From a checkpoint of a small transformer trained on Wikipedia: width 448.
MLP neurons of a small language model. Each row is named by its layer, matrix (gate and up: input weights; down: output weights) and neuron, and shows model dimensions 176-303. Each number is 128 + 24 x the weight over its row's rms, rounded and kept within 0 to 255. A neuron's up and down rows have the sign that makes its largest values positive.
After each neuron's rows, "fires after" lists the tokens most often just before its 100 highest values on Wikipedia text that the model never trained on. A number after a token or word is its count.

L2.gate157 [155 127 183 162 168 156 133 123 155 148 102 106 112  88 115 163  53 138  85 129 155 155  88 116 109 144 135 155 134  92 105 135 117 189 157  92 119 164 120 111  97 189  92 122  87 149 154 128  59 149 156 135 107 148 144 128 100 153 106 136 100 137 124 137 143 185 136 129 115 123 128 118 128 106  92 167 121 128 136 147 114 129 155 121 109 116 142 170 157 196  81 134 115 180 114 141 124 143 132 162 158 108 156 134 119 175 131  93 134 103 118 127 158 119  85 101 123 153  95  97 119 144 113 133  83  84 120 129]
L2.up157 [151 130 139 144 167 136 146  84 177 163  91 155 110 117 144 127 112 120  86 135 114 124 136 170 125 159 124 133  88 134 137  81 119 134  94 106 145 120 118 130  80 142 147 127 162 128 150 128 135 111 150 155 103 184 131 135 173 164 118 138 106 143  98 157  75 158  72 159 131 111  69 111 113 171 127 128  94 121 124 124  88 138 153 118  97 111 147 101 180 135 118 141 146 147 143 141 144 133 130 143 189 141 128 148 139 204  95 117 122 140 138 148 167 126 110 108 131 166 151  96 145 137 108  91 157 124 113 134]
L2.down157 [141 117  94  93 114 133 144 138 143 122 147 108 118  85 136 116 133 117 143 102 102  95 114 150 156 137  85 126 115 157 121 117 126  82 113 170 144  50 101 173 133  83  99 134 164 126 136 123 192  94 128 128 142 100 113 132 105 157 174 109 140  99 122  84 125 101 125 117 146 157  98 117 134 139 139  72 162 134 123 155 110 139 124 136 124 128 142  97  72  82 140 129 117 118 105 132 127 115 122 122 125 136 124 103 156 107 128 137  97 112 161 164 125 142 155 174 130 139 166 112 119 112 132 134 167 157 132 121]
fires after: "." 23, "–" 14, " " 11, ":" 10, "-" 6, " 2" 5

L7.gate901 [ 88 127  76 141 141 118 145  67 122  84 111 141 118 132 109 127 156  92  74 127 147 123 118 103 129 163 168 130 154 118 163 126 116 166 144  96  98 124 139 150 111 183 108 143 125 135 152 107 124 151  92 139 144 124  79  83 147  87 143 130 171 143 140  94 134 146 151 115 121 147 113 116 134 117 137 120 165 142 159 110 136 127 133 180 127 153 153  99 144 128 109  92 137  57 150  97 138  94 173 105 165 160  91 146 150 124 164 155 112  98 114 166 133  91  82 121 117 106 127  82 142 162 141 126 176 108  90 133]
L7.up901 [122 127 112  71 150 164 101 130 132 115 126 139 148 154 150  89 111 141 117 104 159 140  82 166 171 161 115 141 135  91 139 102  87  91 109 141 145 174  98 148 174  72 138 135 113 136 135 168 162 164 142 137 126 153 162 120  87  92 101 153 127 107 144 129 148 147 125 143  94 151 114 155 146 127 150 147 188 143 105 109 135 109 118  96 111 130 113 145 116 120 122 143 143 126 125 146 156 110 122 131 165 111 166 146 177 107 133  96 152 132 120  97 139 162 130 105 122 124 159 127 130  83 138 138 114 122 117 136]
L7.down901 [135 129 130 142 168 148 141 148 154 156 114 104 143 125 142 143 112 123 138 144 154  93 120 156 161 122 163 117 132 115 107 255 141  90 154 164 137 155 131 146 122 140 156 166 127 111 165 161 100 113 110 113 131 148 121 139 100 100 120 161 103  92 181 129 125 126 131 165 156 121 124 111 129 112 131 145 156 124 138 112 152 155 117 132 140 107 140 122 147 125 151 185 123 146  77 145 106 118 134 103 115 138  95 110 155 155  84 131 158  85 105 103 115 157 177 147 150  92 143 161 130  94 105 121 128 112 154 132]
fires after: "th" 21, "od" 7, "g" 7, "'" 6, " Th" 5, "o" 5

L6.gate1205 [117 134 130 137 141 111 131 117 145  95 105 158 114 135 103 156 134 147 101 157 120 133 127 104 120 154 185  92 184  74 148 144 119 165 146 102 138 134 101 109 123  99 136 159 120 159 158 109 132 115 107 120 127 152 138 156 131 105 115 123 104 119 156 126 139 114 121 122 117  95 160 129 166 133 123 200 163 101 116  79 150 104 168 132  76 149 145 122 132 164 163 117  82 145 155 149 125 125 148 126 161 127 176 149 120 124 126 123 104 126 130 124 126 156 114 148 117 146  90 141 128 147  99 112 133 169 152 186]
L6.up1205 [166 105  86 119 145  88 128 156 133 164 153 104 155  75 123 156 158 127 146 119 107  96 105 156 109 123 171 117 120 164 119 113 140 137 165 160 162 143 115 144 160 165 125 116 113 179 134 145 124 115 140 122 175 116 111 112 144 104 170 109 106 118 106 121 110 123 128 123  83 125 134 133 164 126 141 143 124 117 145 146 137 161 171 169 107 110 149 144 116 100 129  94 163 101 111 116 123 112 102 131 118 153 125 135  89 114  86 129 106 134 145  98 183 118 107 157 100 126 121 113 131 120 139 119 125 126 113 168]
L6.down1205 [160 157 126  95 129 132 188 168 206 104 132 175 141 123 109 138 145 140 174 145 122  74 127 162 162 118 149 149  94  92  81  61 160 134 154 163 114 158 109 122 106 118 143 140 126 146 177 152 148 131 131 122 118 157 126 114 142 128 117 122 150 137 112 110  83 146 113 129 145 146 123 171 128 118 148 168 179 158 126 135 127 176 149 128 106 142 144 126 142 173 133  99 137 153 123 141 140 100 142 125 151 130 136  87 131 106 152  89  94 129  97 113 149 144 148 142 132 102 123 139 147 162 122 130 133 111  64 118]
fires after: "c" 31, " d" 20, " C" 15, " D" 8, "s" 7

L5.gate133 [138 137 129 141 135 150 119  91 140 122 108 128 106 115 128 177 111 100  61 112 122  91 158 131 142 142 114 132 128 181 129 136 118 125 102 151 124 131 152 159 128  89 177 113 145 126  88 146 147 104 146  93 158 170 108 150  99 104 113 148 139 132 135 162 127 107 113  85 119 147 112 135 160 127 143 126 169 114 107  84 138 101 136 156 106 126  84 103  99  95 122 113  86 122 164 104 137 137 111 133 116  75 139 111 101 114 112 143 122 110  97  68  92 131 102 123 141 170 116  98 129 165 169 113 131 127 158 148]
L5.up133 [151 116 177 143  95 170  92 148 110 148 147 129 108  83 139 158 110 120 129 118  96  95 121 108 107 127 111 163 159 126 121 103 118 150 155 146 174 179 108 126 124 104 132 126 159  70 123 144 138 131 149 124 116 154 160  98  95 161 139  70 108 154 150 135 135 113 124 119 116 114 116 121 115 162 104 123 154 148 107 121 156  97 152 153 107  98 138 113 106 150 100 128 102 111 112 146 168 146 110 136 136  84 138 118 148 130 130 155 149  78 158 109 117 142 126 139 124 108 147 131 152 133 117 119 105 108 145 131]
L5.down133 [112  84 130 111 142 123 141 148 103 152  90 124  87  91 133 113 148 108 121 104 150 113 122 136 112 135 164  67 163 156 141 158 156 163 159 160 131 124  86  68 100 134 130 140 169 131 152 148 140 118 112 129 121 143 145 138 147 122 142 124 151 103 138 108 132 145 102 133 103 115 101 123  99 115 131 124 121 139 126 151 104 132 123 154 163 123 111 133 108 177 132 128 145 132 126 147 103 114 185 162 115 164 146 134 105 111 145 138 153  99 167 170 161 124 177 105 126 107 148 113 146 126 150 196 105 108 135 152]
fires after: "a" 18, " con" 13, " a" 10, " Ca" 9, "l" 8, " A" 7

L6.gate823 [117 125 134 144 126 128 148 124 148 138 106 141 125 117 101 154 164 167 165 134 121 129 135 115  96 193 108  95 155 120 150 137 140 145 124 113 132 124 146 126 109 136 136 139 125 100 135 115  77 128 134 113 132 161 145 110 150 151  96 114 165 131 145 160 142 123 157 173 141 151 104 157 134 111 125 159 110 110 154 164 118 106 137 136 138 117 141 129 159 158 144 117  77 108 124  92 109 158 130 151 137 177 110 141 104 102 153  67 117 189  90 107 121 105 115 117 132 128 129 141 132 111 105 142 134 125 134 147]
L6.up823 [125  84 147 153 137 164 133  97 154 119 180 135  97 112 152 100 123  88 133 158 145 138 122  95 152 154 136 136 160 154 100 110 113  51 113 139 140 133 136 153 152 116 106 113 129 111  83 138 129 146  95 115 119 152 147 111 111 152 113  82 114 145 182  80 129 181 139 117 145 146 110 148 101 159 111 120  96 113 106 104 124 147 128 157 150 125 128 141 136  93 106 132 123 120 135 145 129 147 167 142 119 156  91 153 110 128 122 102 140 140  92 144  93 112 123 123 126 165  99 108 119  92 153 164 129 147 118 103]
L6.down823 [122 144 106 144 117 162 160 100 151 143 122 120 137 139 131  95  87 116 125 129 137 145 132 145 154 148 141 132  94 111 123 141  39 129 140 111 102 147 133 150 150 142 142 114 133 106 111 144 159 116 106 119 110 122 120 153 133 131 169 150  95 113 136  66  92 102 100 127 130 116 156  98 147 150 157 123 103 133 127 107 147 151 141 169 134 122 156 120  78 157 122 133 146 162 123 107 157 130 132 132  64 152  87 110 110 135  98 152 112 147  91 134 123 159  98 124 102 128 150 109 129  72 103 139 110 105 138 126]
fires after: "ri" 22, " p" 18, "s" 8, "ta" 4, "at" 4, "jo" 4

L7.gate643 [ 96 172 193 126 149 127 193 167 104 120 129 102  99 183 109  83  91  96  90 143 114 171  97 110 120 117 135 115 147 144 105 149 135 165 147 117  79 123 105 159 116 121 141 166 132 107 126 112 116 145  89 110 105 119  94 163 101 154 154 164 171 105 134 128 156 155 117 107 162 124 174 125 108 136 100 127 133 148 138 110 124 124 174 117 131 128 154 166 127 160 147  82 136 150 109 127 158 148 142  81 109 110 122 143 178 118 134 123 145 135 104 146 111  88 101 141 120 118  81 127  98 131 118 167 142 145 129 174]
L7.up643 [153 147 152 107 145 111  97 136 128 146 135 165 155 112 105 153 128 131 144 112 123 121 109 124 130 116 139 124  76  64  88 101 130 131 104 142 105 155 149 129  83 136 141 113 136 149 115 135 108 127 151  91 150  55 133 152 153 132 127 110 177 136 124 116 138 148 143 163  91 119 134 108 151 144 127 138  91 157  64 143 122 123 197 135 152 145 126 131 150 105 133  93 131 124 143  87  79 158 115 104  98 126 110 139 147 152 121  93 144 170 124 156 158 139 111 177 116 115 151 134 110 152 124 168 172 145 158 122]
L7.down643 [136 149 167  91 107 107 143 124 137 120 174 114  90 140 134 161 137 102 130 137 117  82 132 109 135 123 137 146 126 116 113  79 119  95 121 150 116 162 107 134 122 164 129 124 109 151 135 113 163 116 113 133 115 120 120  92 128 116 159 140 106 105 154 131 119 156 136 140  97 127  69  83 141 114 140  92 126 160 130 107 110 147 179 131 161  65 113 140 157 111 129 154 143 115 133 126 125 151 189 117 170 127 131 156 104 131  96 122 109  92 125 146 167 150 150 176 105 118 127 117 154 159 123 139 123 169 151 153]
fires after: "s" 44, "y" 5, "z" 5

L8.gate1036 [149 123 137 215 133 165 124 108 102 120 145 108 168 157 106 134 156 151 148 110 116 131 107 144 180 151 152  97 133 120 113 133  85 112 133  99 147 136 150 153  86 103 101 108 154 112 116 136 132 114 162 124 105 166 110 112 149 125 134 107 162  88 158 153 136 120 118 113 152 143 167 140 152 108 119 145 151 128 117 127  61 115 128 102 113 136 155 171 130 155 152 118  79  73 140 156 115 139 158 122 151  96 135 124 112 127 107  96  94  93 145 127 106 139 106 101 116 171 119 101 135 142 110 115 110 126  90 110]
L8.up1036 [138 211 142 130 117 117 108 140 106 174 106 150 140 154 124 130 179 137 108 166 127 104 114 161  95 149 116 123 117 123 144 131 157 141 153  91 132  87 129 148 130 142 145 142 157 173 159 116 138 159 161 123 142 135 135 158 153 103 107 129 143 104 148 174 122 114 140 128 127 117 121 106  83 100 108 126 170 142 156 130 138  98 145 159 123 128  84 125 103 127 109 125 114 114  96 161 113 183 106 116 170 115 137 111 139  89 130 134 149 106 144  87 108 129 158 143  93 113 130 201 146  84 116 147  82  92 146 116]
L8.down1036 [150 119 128 114  99 155 151 134  98 167 134  95 143 123 139 131  99 148  96 119  88 170 100 157 104 152 142 136 147 111 115 143 135 170 129 152 111 124 124 101 136 132 164 110  86 119  96 171 117 133  94 151 158 141 133 146  96 103 127 141 128 144 120 100 151 156 103 117 136 125 110  84  70 159 131 126 111 137 139 176 111 148 119 133 124 102 135  82 130 112 140 139 148 151 124 128 142 125 168 132  91 137 131  91 116 127 143 120 130 135 140 169 124 148 103 127 153 117 161 138  97 103 130 117 103 104 142 140]
fires after: "c" 25, " a" 12, "s" 10, "tro" 7, "us" 4, " A" 4

L6.gate998 [119 141 126 132 140 123 131 125  80 129 152 103 112 158  86 166 134 114 130 145  90 149 146  99 106 176 143 174 113 130 128 138 128 140 161 148 114 126 150 151 136 133 155 163  99 117 117 119 144 107  92 129 167  98  95 125 139 175 171 107 193  99 142 120 104 107 162 123 139  68 156 210 113  86 124 130 126 123 128 118 167 124 123  76 182 189 140 168 161 109 105  94 119 119 142  99 158 136 119 108  96 119 166 121 129 153 135 166 136 137 142 126 146 131 108 127 113 107 116 150 129 159  94 146 161 116 103 116]
L6.up998 [131  93 119 130 141 115 114 136 188 106 135 137 134 131 119 103 132 105 141 130 155 151 151 135 119 134 121 109 104  91 132 132 170  92 121 146 141 129  76 144 118 119 126 101 125 157 126 102 158 131 144 140 107 132 142 161 100 138 149 140 133 104 127 100 101 147 128 130 126 121 156 139 162  85 140 151  91 186 123 127 101 125 102 130 115 131 112 140 138 150 106 150 197 107 144 148 146  90 126 114 137 154 146 136 122 146 136 116 126 152 103 140 122 141 150 160 136 123 117 131 120 135 165 164 120  90 158 154]
L6.down998 [127 122  97 127 124 164 112 156 142 116 145 145 140  88 163 118 137 119 128 157 144 127  96 131 122 110  91 101  97 147 144 116 156 126 132 149 104 119 127 119 106 120 126 154 170  79 149 150 148 107 108  77 113 137 124 126 154 100 124 130 119 105 165 113 140 131 153 138 151 108 104 131 165 146 134 120 103 136 105 162 107 140  92 132 144  96 115 146 125 114 125 190  98 116 103 117 140 122 117  96 125 119 152 138  89  93 131 125 137 117 137 125 102 123 143 100 127 122 149 102 108 165 118 134 144 155 177 103]
fires after: "s" 31, " Cha" 12, " Th" 11, "y" 5, "th" 5

L5.gate1165 [125 141 142 151 145 145 145 146 162 167 121 156 137 133  89 141 170 153 137 137 100 149 130 106 113 137 147  93 109 166 131 151 108 162 137 155 132 169 141 116 143 109 132 160 127  87 142 147 128 153 151 154 116 106 123 104 118 187 146 188  87  87 135 125 126  93 152 136 136 133 137 183  66 102 152 122 127 119  99  95  79 134 120 170 197 116 142 151 136 102 143  94  92 119 108  91 116 127 147 130 142 110 104 157 137  89 107 106 121 140 102 118 132 134 127 123 141 113 143 133 152  91  55 122  87 132 124  70]
L5.up1165 [149  89 140 133  95 131 108 103 144 156  88 151 130  77 105 102  59 123 114 118 129 108 137 126 107 137 114 131 113 178 131 127  95 137 164 117 133 140 112  79 140 128 123 152 165 127 149 108 144 157 153 146 131 120 115  94 104 169 128 118 107 120 102  78 162 133 109 144 130 148  88 153 147 124 131 153 130 119 116 146 154 108 149 115 180  79 166 152 154 109 183 121 135 108 126 155 111 145 129 144 144  86  89 136 159 139 108 127 146 183  79 116 125 150 111 130 120 143 126  91 103 106 140 157  96 161  91 141]
L5.down1165 [157 157 176 123 125 130 118 103 146  96 130 107 124 125 129 136 135 110 160 134 119 152 131 146 101 106 133  89 104 141 135  74 117 114 172 131 168 135 113 137 126 110 134 146 132 118 142 163 156 126 141 101  80 118 136 127  84 153 153 119 168  90 146  96 139 124 116 108 147 112 106  99 147 153 163 122 124 134 132 118 133 167 118 184 154 109 112 184 109 101 177  92 125 104 107 110 119 171 114  81 142 178 137 107  82 113  99 114 145 116 128 120 172 109 139 122  94 124 105 130 128  87 133 152 181 111 111 125]
fires after: "ri" 24, "ni" 12, "s" 11, "ar" 8, "al" 8, "iv" 8

L2.gate923 [136 137 129 127 137 123 124 131 136 173 153 144 137 109 157 144 118 137 145 135 158 153 123 168 121 129  98 148 130  98 126 110 113 184 123 144 171 136 160 112 139 174  72 139 131 121 145 140  84 161 127 113 115 125 162 144 123 164 104 138 117 145  84 147 115 128 103 149 126  97  62 167  68 141 107 155 134  94 117 141 131 103 113 148 106 157 135 161 117 154 167 138 124 205  87 185 142 132 141 119 147 126 153 173 111 117 130  76  83 165 136 140  95 147 112 116 137 124 103  63  94 134 154 103 144 123 109 112]
L2.up923 [154 112 124 138 114 157 115 119 121 158 145 167 131 145 130 123 106 134 106 160 134 147  96 144 104 149 121 158 117 131 103 128 150 123 109 117 105 103 151 125 146 134 139 124 136 167 116 133 127  69 137 149  89 157 122 116 166 123  90 151 126 146 119 165  86 151 127 142 129 128 127  84  77 164 156  85 136 124 121 118 130 144 125 126 141 118 134 122 143 172  69 189 126 197 172 123 151 100 161 178 106 116 119 105 101 119  90 129  98 127 153 144 113 145 160 158 114 149 188 137 131 134 127 124 156 133 119  97]
L2.down923 [137 138 126 127 108 139 125 125 114 120 164  97 156 141 160 163 157 114 135 132 100  99 113 140 150 103 113  92  73 124 124 146 133 158 106 148 130 132  95 146 114 142 167  86 149 138 101  79 149 141 141 102 119 142 147 118 140 116 108  95 118 132  97 126 126 152 137 116 139 159  76  95 162 130  88 112 117  83 133 138 116 157 142 117 135 108  80 135 130 117 147 139 100  93 120 122  94 131 162  87 151  92 155 170 123 139 137 128 107 160 123 114 120 120  60 154 123 140 127 108 154 137 107 178 163 164 102 163]
fires after: "-" 45, " (" 11, "–" 10, "\n" 7, " |" 5, "(" 4

L8.gate364 [169 144 100 142 128  98 109 133 109 122  95 137  95 147  86 104 123 111 120 166 118 121 140 144 125 156 121 135 172 155 125 146 134 115 154 113 139 120 119 139 103 144 100  86 121 137  92 134 125 101 177 145 125 135 145 102 163  98 110 123 177 153 167 132 113 141 107 100 162 156 122 147 171 152 144 107 102 108 150 117 108  98  87 127 115 144 143 129 137 131  86 124  90 147 126 151 109 165  88 139 156  99 132 125 153 132 137 146 138 140 131 103 136  95 140 127 147 123 124 123 118 126 144 101 104 109  97 150]
L8.up364 [129 128 160 116 146 130 125 100 142 154 136 133 155 152 123 184 107 122 121 137 135 132 131 159  94 148 119 132 111 157 152 129 137  92 153 141 177 118 128 127 123 106 111 109 134 112 168 145 125 115 102 143 130 118 176 122 147 141  83 156 186 127 117 106 116 137 113 107 109 147 123 143 131 114 112 189 145 112 172 113 130  79 121 127 144 123 116 114 147 129  95 100 148 145 132 139 102 135 116 122 152 123 144  94 148 115 149 121 155 153  93 133 131  85 197 138 124 146 133 156 127 114 130 113 101 134 104 115]
L8.down364 [120 150 156 104 110  89 117 133 123 139 119 140 162 108 124  99 138 119 146 101 152 118  91 144  94 108 133 148 100 137 117 139 129 135 145 109  91 109 118 133 114 107 167 118 107 107 122 135 115 162 127 196 136 121 139 131 148 125 158 126 146 114 102  70 114 107 152 125 128 119 112  88  76  77 134 180 109 157 153 121 151 136 147 109  95 151  96 107 117  99 145 167 150 129 135 134 114 148 103 134 113 140 136 117 116 130  97 138 111 133 133 163 117 134 126 147 132  93 156 190 149  79 139 117 136 144 162 149]
fires after: "c" 21, " an" 15, " " 10, " a" 8, " c" 7, " C" 6

L7.gate515 [133 190 103 171 125 118 158 154 128 128 129 147 125 159 109  77 118  79 156 126 129 152  90 128 127 145 156  46 230 112 118 148 135 169 151 117 142 183 133  93 118 131 144  90 130 121 127 143 117 119 110 134 153 135  65  87 106  82 158 102 154  92 117 125 140 127 136 126 135  94 150 153 136  97 155 144 157 115 167 109 100  86 115 111  79 138 165 130 143 175 158 125 111 105  86 128 122 103 124 134 119 161 148 127 128 134 128 122 114 169 105 153 128 145  62 153 130 128 122 117 107 131 148 123 144 132 145 111]
L7.up515 [153  98 114 107 130 136 105 173 144 109 161 205 114  65 136 132 134  60 133  96  95 143 130 110  94 146 134 107 121 129  86 116 134 116 120 128 138 109 118 120 136 128 146 141 101 125 169 183 137 108 135 134 187 183 117 126 111 150 143 115 131 110 148 132 100 123 167 135 139 175 150 167 147 131 124 112 145 151 125 122 113 100 153 127 140 127 117 109 125  76 160 122 139  92 125 104 132 114  87 133  83 108 128 115 191 140 109 131 109 133 113 111 135 109 112  93  92 160 120 110 114 152 135 161 114 149 156 150]
L7.down515 [175 147 156  86 113 112 118 122 138 124 157 104 157 148 158 120  94 107 104 122 119 123 155 118 116 128 111 132 125 127 119 113 118 134 137 123 178 122 168 125 149 168 121 136 140 102 134 106 123 123 151 124 146 140 117 165 131 151 165 121 150 140 107 201 112 113 116 185 128 125 101 144 151 142  63 148 126 147 111 125 114 152 112  78  77 104 104 122 131 114 100 144 126 114 108 126 152 150 109 142 129 125 120 108 155 143 138 123 130 110 100 119 145 157  91 121 129 125 156 102  89 160 111 128 145 136  84 135]
fires after: " C" 25, " c" 18, " f" 11, "s" 7, " b" 5

L2.gate437 [160 122 117 151 160 106 137 129 128 140 122 108  87 130 120 103 114 129 133 133  99 106 127 122 149 153 171 159 194 137 126 121 122  84 132 120 142 145 137 141 139 105  85 134 124  75 121 153  39 150  99 148 133 156 160 100  96  92 112 118 107 122 118 143 152 146 123 125 122 138 143 141 139 133 176 135  92 117 104 143 122 124 168  77 132 153 135 144 143 176 147 150 142 125 105 165  95 139 131 169 138 128 114 151 103 117 111 126 103 167 114  96 158 118 137  69  88 144 141  75 160 140 130 134 102 137 129 158]
L2.up437 [165  80 102 127 132 124 165 136 133 169 126 160 117  80 133 121 128 130 133 131 118  83 143 122 146 143 143 118 125 144 129 117 109 139 124 111 141 137 123  98 142 100 110 125  90 140 111  77  94 150 104 159 159 146 178 111 100 141 149 127  78  79 109 119 128 131  85 139 140 124 142 147 143 180 107 127 104 126  92 140 115 130 120  71 114 174 146  89 150 121 118 132 199 140 173 157  89 136 146 142 155 122 119 160 126 145  80 166 153 181 112 141 162 116 124 122 122 150 121 114 121 119 103 140 145 131 144 126]
L2.down437 [140 135 133 101 138 128 161 149 116 147 148 102 119 101 124 141 142 116  97 138 156 119 136 184 162  99 125  92  82 123 165  68 157  89 115 113  93  99 126 116 141 127 106  88  92 106  90  94 175 145 109 159 112 133 133 137 122  86 160 133 141 146 116 132 134 125 133 107 157 131 127 119 152 145 129 109 107 121 103 125 164 109 126 182 118 106 132 125 134  86 104  89 138 125 107 178 121 163 154 115 122 153 120 105 118 158 113 166 165 110 125 154  96 133 108 119  99  80 122 131 137 123 159 102 121 109 146 105]
fires after: "." 25, "S" 21, " United" 20, " U" 17, " " 5, "U" 4

L8.gate11 [109 145 128 131 123 144 144 110 118  85 138 149 129 153  91 165 104 148 111 137 119 143 146 100 147 137 125 104 133 227 117 167 134 173 127  88  92 127 137 161 178 131 134  96 115 186 111 137 127 126 129 169 119  68 144 138 108 168 138 115 164 143 151 122 123 148 115 129 131 128 160 138 131  98 184 147 118 145 114 106 138 147 116 138 102 130 170 147 129  95 127 119  92 104 124 139 115 115 101 169 137 128 126 147 121 116 108  72 119 133 118 122 126 111 137 152  89 128 149 125 150  89  97 179 134 151 138 129]
L8.up11 [200  97 119 114 106 121 111 111 140 175 129 137  74 120 104 133 122 110 119 110  90 214 124 142 123 141 111 130 129 155 113 142 114 116 149 127 102  89 120 146  95 173 170 159 155  85 145 120  87 130  77 136 129 119 110 131 101  92 180 114 122 121 112 122 102 129  96 156 114 142 162 167 116 143 144 121 112 124 125  85 128 126  51 136 155 114 147 118 107 108 137 137 179 174 137 159 143 128 174 152 126 148 120 101 156 114 135 141 144 104 141  86 159 127 142 104  77 131 146 125 141 151 113 141 138 127 140 112]
L8.down11 [119  91 112 148  98 113 119 136 135 152 108  80 153  97  96 131 116 139 119 112 139 108 120 171 146 174 113  77 140  95 133 119  99 150 104 128 113 118  91 149 103 144 141 136  99 113  95  83 118 131 115 125 109 156 123 163 162  81 135 143 168 134 156  98 123 143 154 139 129 101 167 151 112 159 151 119 182  72 125 133 138 144  88 142 127 124 123 136 123 134 147 117 111 165 167 125 110 139 104 115 145 149 145 150 124 146 107 167 129 174 182  95 145 128 136 165 116 117 102 114 140 123 142 134 126 106 128  97]
fires after: " S" 43, "al" 9, " Z" 5, " the" 4

L7.gate872 [117 165 122  94 134 123 116 158 163 124 117 114 157 127 147 104 181 112 113  99  75 137 163 122 127 190 120 122 160 112 136 147 168 153 137 135 128 132 135 141  93 112 132 113 100 108 102  95 162 111 141 125 182 116 129 126 167 137 161 117 111 100 145  96 124  93 144 156 136 105 182 163 171 131 136 124 118 127 168 132 116  95  67 123 126 129 168 123 119 166 148 123 140 162  88 156 106 152 126 138 137 117 121 142 133 131  99 106 120 143  61 170  79 130 117 119 147 161 114 141 125 134 109 114 117 144 128 150]
L7.up872 [170 108 109 144  97 137 129 129  92 111  91 165 134 131 139 159 147  93 148 142 156 128 135  86 144 131 120 120 136 130 149 132 125 108 121 136 119 166 144 139 155 151 121 130 114 146 154 103 121 134  86 174 144 145 104  92 108 168 149 128 132 111 113 151 161  71  93 165 115 136 110 157 144 131 119 104 117 111  83 136 184 106 132 137 145 131 152 147 149 148 149 151 134 122 115 155 116 131 105 125 136 111 157  86 145 134 123 131 109 103 138 134 152 143 165 119 135 127 105 150 185 123 132 114  95 145  98 150]
L7.down872 [145 140 144 114 144 126 130 134 136 111 131 140 107 135 147 162 100 110 136  77 112  84 139 138 126 191 125 162 138 106 132  32 122 159 147 147 118 151 117 128 140 106 165 158 106 136 133 122 123 138 180 161 118 169 105 126 151 125 116 150 122 155 126 166 125 134 116 129 131 106  88 114 144 118 125 114 143 158 100 134 133 160 132  94 112 104 115 154 128 144 137 124 151 131 114 138 138  99 118 169 114 140 129 125 114 167 177 121  91 128 138  82 107 137 130 163 116  98 141 141 120 149 123  85 132  98 105 110]
fires after: " C" 27, "amp" 10, "c" 10, " count" 5, "ry" 5, " b" 4

L7.gate512 [137 118  94  76 121 124 130 101 161 170 111 136 134 130 108 163 151 113  94 169  94 112 114 126 152 132 129 125 117 140 156 147 131 151 149 115 146 119 140 171 131 153 163 104 171 100 149 144 140 143 131 114 155 126  91 123 130 125  84 146 134 103 153 150 134  94 134 110 130 152 107 119 117 128 108  96 116 148 148 123 150  98 101  95 105 141 139 123 116 126 118  81  88 138 112 115 116 140 131 126 107 149 107 111 121 115  95 122  85 111 126 122 137 110 108 151 122  88 123 114 134  72 162 146  95  93 118 165]
L7.up512 [105 153  98  96 136  85 135  82 135 120 158 142 115 128 112 136 137 108 134  84 103 124  77 181 140 115 118 145  99 180 116 125 123  73 107 150 149 146 138 135 118 183 109 130 185 103 112 118 137 111 122 165 111 108 120 139 116  84  98 120 160 111 155 130 171 141 119 112 127 122 146 129 105 124  73 138  79 133 114 136 151  77 144  83 120 125 147 137 122 101 155 162 134  84 110 118 137 175 134 101 121 143 177 122 157 174 110 102 148 136 133 152 118  98 143 147 140 118 147 119 139 139 125 145 127 140 136  95]
L7.down512 [122 131 158 123 162 116 151 182 134 119 145 129 160 163 148 149 114 101 115 139 136 159 122 149 146 112 124 170 145 109  71 134 132 140 128 134 127 148 118 108 138 121 130 114  89 134 137 165  72 123 148 155 120 118 144 141 141 123 167 137 122 131 102 144 122 114 161 123 133 153 141 139 138 203 115 142 117 122 129 155 112 144 138 150 175  99 136 127 104  97 121 156 141  95 119 109 143 143 181 118 129 120 103 129 147 162 149 159 155 143 149 134 136 146 113 144  99 115  71 109 189  82 108 124 132 140 150 111]
fires after: "li" 18, " re" 11, " Al" 10, " remain" 9, "la" 4, "k" 4

L6.gate926 [148 142 180 133 137 156 148 125 132 129 112 144 133 130  95 141 121 126 142 144 137 178 103 127 123 159 128 122 141 128 131 136 115 120 151 103 133 155 138 122 151 117  99 126 108 108 114 147 158 118  98 141 106 126 135  99 117 132 140 147 134 104 150 106 165 126 151 121 106  99 170 135  94 108 118 135 110  78 199 157 125 142  93 144 112 158 114 152 110  99 125 106 116 138 135 113 128 142  99 140 107 124 166 180 102  89 150 155 127 152  88 157 138 116 124 158 115 160 149 116 127 131 146 135 149 132 113  93]
L6.up926 [107 153 156 110 157 170 123 112 132  93 176 133 113 128 138 139 122 153 116 185 117  87 120 105 124 133 128  97  88 122 107 146 163  87 145 141 124 117 150 115 127 109 122 128 172 126 137 121 147  91  97  71 128 111 123 134  63 145 143 146 151 131 138 150 106 179  82 138 167 140 129 116 129 117 117 166 107 126 114 106  89 129 149  82  90 158 141 121 116 139 113 114 112 112 129 125 120 156 156  85 165 150 136 139  95 149 148 107 113  89 134 133 119 130 154 140 122  93 127  96  90 148 136 152 122 134 105 157]
L6.down926 [129 108 116 130 144 128 147 113 168 158  92 137 105 143  90  99 119 137  99 144 118  83 161  97 113 123 156 138 127 101 153 139 107 142 115 154 103 149 102 142 100 102 130 118 117 120 176 148 153  79 123 106 115 128 129 104 139  77 140 157 137 122 140 147 145 108 102 116 119 106 101 138 102  94 135 129 119 128 148 130 104 148 140 116 134 115 111 139 136  97 113 118 134 116  99 101 111  91 128 130 118  96 118 128  92 132 136 152 134 137 117  93 129 126 169 104  87 133 170 133 158 134 155  87 139 116  79 122]
fires after: "y" 26, "s" 22, "b" 10, "." 7, "le" 4, "ph" 4